MLP neurons of a small language model. Each row is named by its layer, matrix (up: input weights) and neuron, and shows model dimensions 48-239. Each number is 128 + 32 x the weight over its row's rms, rounded and kept within 0 to 255. Numbers have three digits each.
After each neuron's rows, "fires on" lists the tokens most often at its 100 highest values on Wikipedia text that the model never trained on.

L4.up1390:167178144138094131118109119181134114116147126155166177132140074162134119190147107071163183173133109120108052110122111144097121093124201163132140062110179200154057098113129102095105098126101117081107129175062124151107121179138092097126122164150144136122087117162155049178173119150157126190147126080201115124146167103155095169112185096120102112152129088095161152115176151100150145125114167159114101106128157136112108108107124179135129123135085159118093161123170101111161109108093137066096140132197080167061094084125144125118124158138117190160131068076099175138145116119128135140
fires on: " |", "-", "|", ";"

L8.up667:162110149128173112102128063176127133184143108143074138148133066126104175135175058150094108123104176162105128199103164147113078109110127123141154053143163142167150131139133141045123118083059121121153106126102123110066154176135094164147145094117132153158155170107171127161106117116142132144128150123129091186155186130114115139202123162128169130187094092090156154142158160025138130157061147128117135102135180118106096098070164176094116089118098179144141161134127078093172107115080131087132100175082163153043095120162137100132103134057216115109086142110132119141128136166118101148
fires on: "9", "8"

L8.up1679:112140077162119142067105129179175157160164131166173155083139070119184120150156170061123149077145134096127118120128082127107115107182186121142132142132149140145125187169137105101118126117142112112138125206067066203160111115089092105109153102112144115080114150135195112119163116143113145100179088143151066112219144104136099177131174086108130184145102107083118157139107163140166137170094129158124147077144212059136170152076176154144180128160149156129101172130128137138097091157137156121079081102142148154120105101105126135175050150141151122170140086124173162161085114101123129101
fires on: " and", " |", ",", ";"

L11.up1594:170106128143169114107135182100137144179090106135101100142151058163156189179166104133154153146125126139151113114087080127113196154160117122163141102117114168066104118116090170050141138116093139156127122123134094138083089153106193131148167148137104074147118119171102139189159143140182148158139142112138125124099145141165048146128150103087102146062112170089089134164128117121103142126114106123111147119090128095166142127098142142121162161146180138146113182168186155210159127116148130086147107148086112147099112118137121187112076130127116058125131079120180117105128093145099107203
fires on: " |", "|", " Win", "-", "–"

L4.up1293:164139165147119188128132122155172106182127134152148159143133055155072117146203096117097161155141106126150107161185134167142131140116155137109173127077135109130093084128089123121147116141038131130108121090123088059133119148089124069097145139079097130186175109107103110136137127149142117111153141106165085162115154097065092132088132085149126187143134119119154110122120107104126146091176158167160140124151166136128163170093145058089103200125064141129157136139145075132139155079105097071158127147127154162093088110115108151127195127043171168158086138148170101141140155146128198077
fires on: "===", ".", " ===", " ==", " |", "=="

L8.up1456:078084126112154137105140175183144114123119132129167111209164131091081147087204124098163145131087129139144142197166069122133131123152123127157148132133200068120129089107112106103130111103082073138159059113087124156139145230108135106046117103127185082122129114130096131160100087101150217087148133103116127094151096126068147166196127089107156184135047132091162189100140145088116127143117161132136131060101176143177143144156095091137099151087102131112141109101105119162116095116148133155107154124160148136105203099146152161146121113135093148095089169130122155139157160077130145120
fires on: " and", " as", " or", ",", " than"

L11.up873:171143085116119138114098160107148117157119139072127139095137094165151133150147140112129130087076131104139168173118126142119099128124160153184133146158171108099087117100096066168132153135108143146089173147087114148169133194085143125132178104140147127136114130145121076132162152167147111150108184137097132127112080184132114096049096106129156122110107126099065112175048117182082121109100155096113182144085100154131139126091108133095167132142175161138134128125102177187071165079153157124120121136172117082120109163177125127131112115082109117129146125163159116131105142104184153143
fires on: " ", "-", " |"

L4.up1717:157128115148116140205098114136182115217132163166100128095135151124103121136167059097101176083122129166167142130143144152099116143101124126078160165087132135145140099145114165108138117147054126144090120102135136091153096151069120115068103154092126153153151140155119081088134148149163137150176112124204125189162144078080093092125168110163133150180155103137118123099108083105119140169121134132121117080125159129113163218116131134123145135127071163177120159209139090072133172071125057158132131158113129148096131063106151160081152153059141150139079068079151150132158155163182128129
fires on: "==", " ==", " ==="

L4.up839:104099076172149123150116125088144075168125133095147083102150163083130096129145114084203133092127085176124108116098065102164141136247150129144129163174154106141141129113092115073157109087145091128169140125077112192217124117123113135120104126140163141085108150136137105073107141125106151143142113148127141091153126138080142103182112069174162152095125156078137184083102132160096100148068162099175131042105131127168156151128147189136156171154198124069112122118134114180109125117140124134068126077163139129140104150107171151108119157136141178167125090086090147162102141138102115161
fires on: " and", " to", ",", " or"

L4.up589:145139088088211121132135091074112137112096165135128105143178071127071165129120086100151098104152129062182110130109088159104146139163146178090182117157161134088056122164125124090134089132100168194110141114098092177131120133117149195131075154101128129115073124135146110076098114101115150156118134118159131088171158140132087132152174111088076086042076102147126112104127144128123162126119116069115143122116124133124210155126208113141097120134183115106128112162175176161155116110153133088144163127186070147124120102149186167119080173155098086118148078152129095149066156181124102157
fires on: " |", "|", ":"

L4.up1127:118130090172118185108149168128124127114132164131174128122159111116124091107176144072116180139156141099105171098147111117127107147187166110145097123128123158119109084142093105099114152110094116112168130128075125222146105096133062142146195146073137106107131113150056063108103121122103092120152087157122047169117154132128167168129169091163124091138123127095177162130124115164120145134078111154161151093109170126136167132104145134129142158136188133148150091080124106164125125134068123130086129131145170173071145135168153150136087113158095167185136116103174088119104110118085117149
fires on: " and", " |", " had", " were", ";", "."

L11.up513:129094101116092110115218185116095110137128086131111139141193155112079133113131116122131098183083105157052098136113059141124092150107118126145208136134114086146180100107139126105127157085116071134113095107103107160124075124139162183077122104181168074157116142094173109095094133118170178170118146154087098123098145116107023176138073145164100139122093139150144148152111102100116128093127134143132149080066165152136167160160128188091108105165130165128156084143169101131143099145078094121077118117147143117083133082159126136164107089144133118173105126093091145157138113194119182153
fires on: " ", "0", "5", "K", "6", " j"

L8.up1418:143149105109100141139144092135126089149151148114143128103139076138082163109136085069102099128074152083208118114146169181151131138133131125071203101169146116110108075135100116118117137142110099231157154112109135130172159139125153122059109132145119111129151095098092110140106077111144181150154150146080120187145110170009165141160122101160119175121156178126114174177131113180115115111120156118172125100087094064163147148177139139069115202089158123107137094131154154173115167093146143160100129154109123124047123177124079118134165120157125155108117073130174143129075153109118146190
fires on: " of", "5", " to", " than", "ing"

L8.up1709:130134157167105103071167128118155106127133097128055075204184103126082108067117134122095094133128171126161126110094150121130066086084128100148157167164188147133139125154129123142134068152136099119110151069181128137119152132182112117114157182108127138178149121116160100132055143105124227158145128117088108185124088120119113149182153138139110132121127124042133138152109124068193128111076123108131128114097173099178086092130145183128161127088118151147128137141138109111122105115126179168117184157134098107059089143156153134118123191065164178129115099173106100127131129168152123174
fires on: "0", "8", "9", " when", ",", "3"

L8.up890:164117080120094143098143135139139073165160185099174106126117067162074126075171123072126158134051115155109098107128139136152126173092135128122200146145161073157140084118128055082106136107104112219147147129070090153105149115116105166073098175114161128114110144141112091095136163127125177127180158125109102144153043146136092149159110161142112167113129141094098216103102120121122088151116165124160158060075134118145143186138159152100158145080164103150137097134080121135124111090176137161101096127173124119116115113168124116162122119149125165146130076159158130133058190144144147085
fires on: " ", " and", " to", " than", " about", " of"

L4.up1379:106110148144115137186155136150151135148124122085131099158135093091123100153117131143140099083150116117187194207165143113085055144092131096140149130101156150166156093154103180131160134099096144147064114050162119122157119110109093060087108088164106113147172109187099143070114163094139185118135104084140128153145125126087125022102124119147148120118155145132119074115168137096026168183100122171119142111095123075112174142160122182108165143118026106127121094210142085086137152088122139108129137094116178136167118089119133125145115138087130136152128109144126179166181099111176128117
fires on: " ==", "==", "\n", "====", "==="

L8.up1122:132121160092114126138140154145170131109065208122155108150145112085137165110163148076162170155117141129177114127142062092112140052135139143043136183114108160150119132155107065099075126120125172092101089136137067156158132128134087122118159113173113143144210135165124097106162127168164137137134160139117119110207055107116152112131146117217118129036145107144173114100166113152107131119155102101112144143114147106138181128133114108111109116148112089125148137119125083119198142113131108099135164088134116164157089095131186094105055141080177173178159150150158165167129170138143134117
fires on: "-", "/", ":", " ", " &"

L4.up565:163199103170213101105134151079134143087073110078114123114138082150147100122146139095159117097153110173144135123105086130122099085096162131165102124128144114085136122079150143031120147098059140136132087171132071127134129113139126094149180111126158118139075107168154117208126130107172199113135085084160160150125166102163059117143139170118106162050126152171151125075153110128086133114138137127135079142097177169112113114133100131134178089094123095177084116113161179100146130109144074072125103100156091102122069098146141209122123102140167135156160106164095197123090092167141069166
fires on: "-", " Win", " Density", " Loss"

L4.up1620:190168133111123102172158134160166117172158192101161124103119128156077108121143071095126122064135097101111114184098148178131148115122118118101144134141158112095111121104120120143151160164091123129146136121124091123155107124098109117071116077099178113239115157118119081086111101137150126112167133149199095126172171086081077114132164147130138188148141106134125097055135068100129155177148108053148154105121122139128139178158153153126138132129135179150152153126145060097104145120133098090152147129124145119147128106105148148097159148137147197152123153142122092140149155166215142099
fires on: "==", " =="

L4.up1818:172116119120191102145150152132122115158110157189163118100203105116118147194169110149153114131173122076169111123108100153116148150204156140097144128087181130088086141117140123058106140149149129126105109106100141081156110145089161128175131128119133137092109064081118096090118129159155159156122159051129132133159154128073117103132160081108139196080115147099161111128147141144065169094153139120138128117097108172115177097044190087146089155134162090119118140165185155171148150108145099090126145139146084163127089115152129172141140134129090095123142012108158103148090157188127090182
fires on: " |", " at", "–", ":", "2", "4"

L8.up25:163094104147171136115123163184141100088122081163141081139097158150134201144150127081186132103135141086161133077118088083146169121238128107206143147111154139107131144095119067091142113138105106081125150152092131160155115111142086154112191113115123122167136086167086072117182120102131122107164132129129105104160118129126140127175177115083118177053082118067083153081110109115112140126113127136149163114139072128174159203083121107135129168178174118193119118079118136158153160083139171115071127068196101115152132117103120173153114111186145158110085092086128124174103144147111119122
fires on: " and", "–", " to", ",", "-"

L11.up1478:160102151136128162113133146109213141153124136151156073146092119093077166099128124158123135085112133146133162093103167097140105109146138115144143063177137141070073077149111124138088138178139117148188086101157104206194161105100120087111223104050136093174118114121123124117107096129164125100142161153068076125133137136183112096128135106152120110104105074134126135175075135132094173122122138130116129159134154151128109135131080159110215149172167142126129170137081062113123157145155103148189111088140144110181124119152131112137118101100156129142150084180168082082095119079165175151
fires on: " ", "\n", "0", " ("

L11.up1537:157114119105086094140124116130121123154086075110128087191101159098151136085118101167107158092105092125120118133103099070118079153081136130119213146162109096147113094124165153142109156125197127125144093060101100116134136149109177132098123113144134132132088169130121117163093155151170132129131075116121085129118167169029117132092132136157184115086068125117168108090173066090130157163142125103136097133131083116153143153122125141109127144130115176116118112181186136151125152140201118135104198105128048142067124087146096135108080177123174096204137157155102129086118147158153129161
fires on: " B", "5", " in", "4", "0"

L8.up1439:121114141060099155084135162107164102116101190170133129089127121110110110143142142127147160143124134077175133146136073059122147092115125143068108163141143140131143077097110125113084110065171070120119106161153059182224129130148104074124176120173148102169198148140148083123129098126142141134121176134148166143161164131149110060149112102162044161090132145154125118126180129153156117087126129131089160125113143128146167138099101121113140117172106080094145157115153105205158144068135152093146133097142114124156133097115191116155073144166183203205107155132083157134169158139142210081
fires on: "-", "'", " and", "/"

L11.up1595:123116107106107119134112161105164166157156108192128177109135077115112186099129109134131089117088128112149196112112152159106171127092156097127104165114160100131113114106111102137070106113138124122109131094055106165127126197034151154154100130110194112132151115128125088179122150100147112103109090139132123079132154152132078107110101066142126141156098087137154184101094104136110133122134130146138178068153144123125156147139130094106101139068168196103169101127163121145173158149144072153068128145202147141155130132175101125135142158095146077165175118140118163129129130107193157107
fires on: " ", " (", ","

L8.up912:098091127102134108122180130117166094125111150187118126129151053141100097106134065112125088147104168206163137160183156169153046087082106131148123162165171126114165056045107148119187115092138132127136092053091130155147187180112150145112178118144144137142161141103126086139086104106137120119168156113125103147138156135079087072143111082117122101121166149101134135159062141153144100121141092048148150087088209081164150118165092173138134101158123183155192163137122105135108166096154154109112126115132154087123156133182133190142131135099166087117111133104116111173132130124154101169
fires on: ",", "0", " her", "'", " ("

L8.up797:092088138127092181155151151110147113093128153128113115161140107174127094123143127079153125172094161133133149133125105144137120103127122107128165150150156166114117172135102114108205101080103089141129164083143085147175123108120093133106175187052105168118108136116150100096092111156150175162156114099145083090126181155130142073119109103154130126122161131050174141089134120087140088172056179102130046053125167127208152116193118120105206160153150139103102146086118089170131127154111115160124141094150115126157109138170203163149123170087139163187162078170125111141176111145117151159
fires on: "0", "8", "9", "7", "6", "th"

L8.up304:164144076134132180096156146143118111114160184105172100096128147170139114069170152062113095109087141156088121153147132101172126106142133136115186182097127085108116158114096068074153147101105103169134136148166104105120090122133122186139109113194126153126122174114152118103172128159152167123134133129151081174223123170091118175163130176125150152097079058072128168123120137081125119122115178128120122096074137151131117119133170134124146142123163154161120101135177124177153086176152156132115128100152149139095109133120115115132102082121101122134031141190142173120141139150146127104
fires on: " ", " number", " and", " area"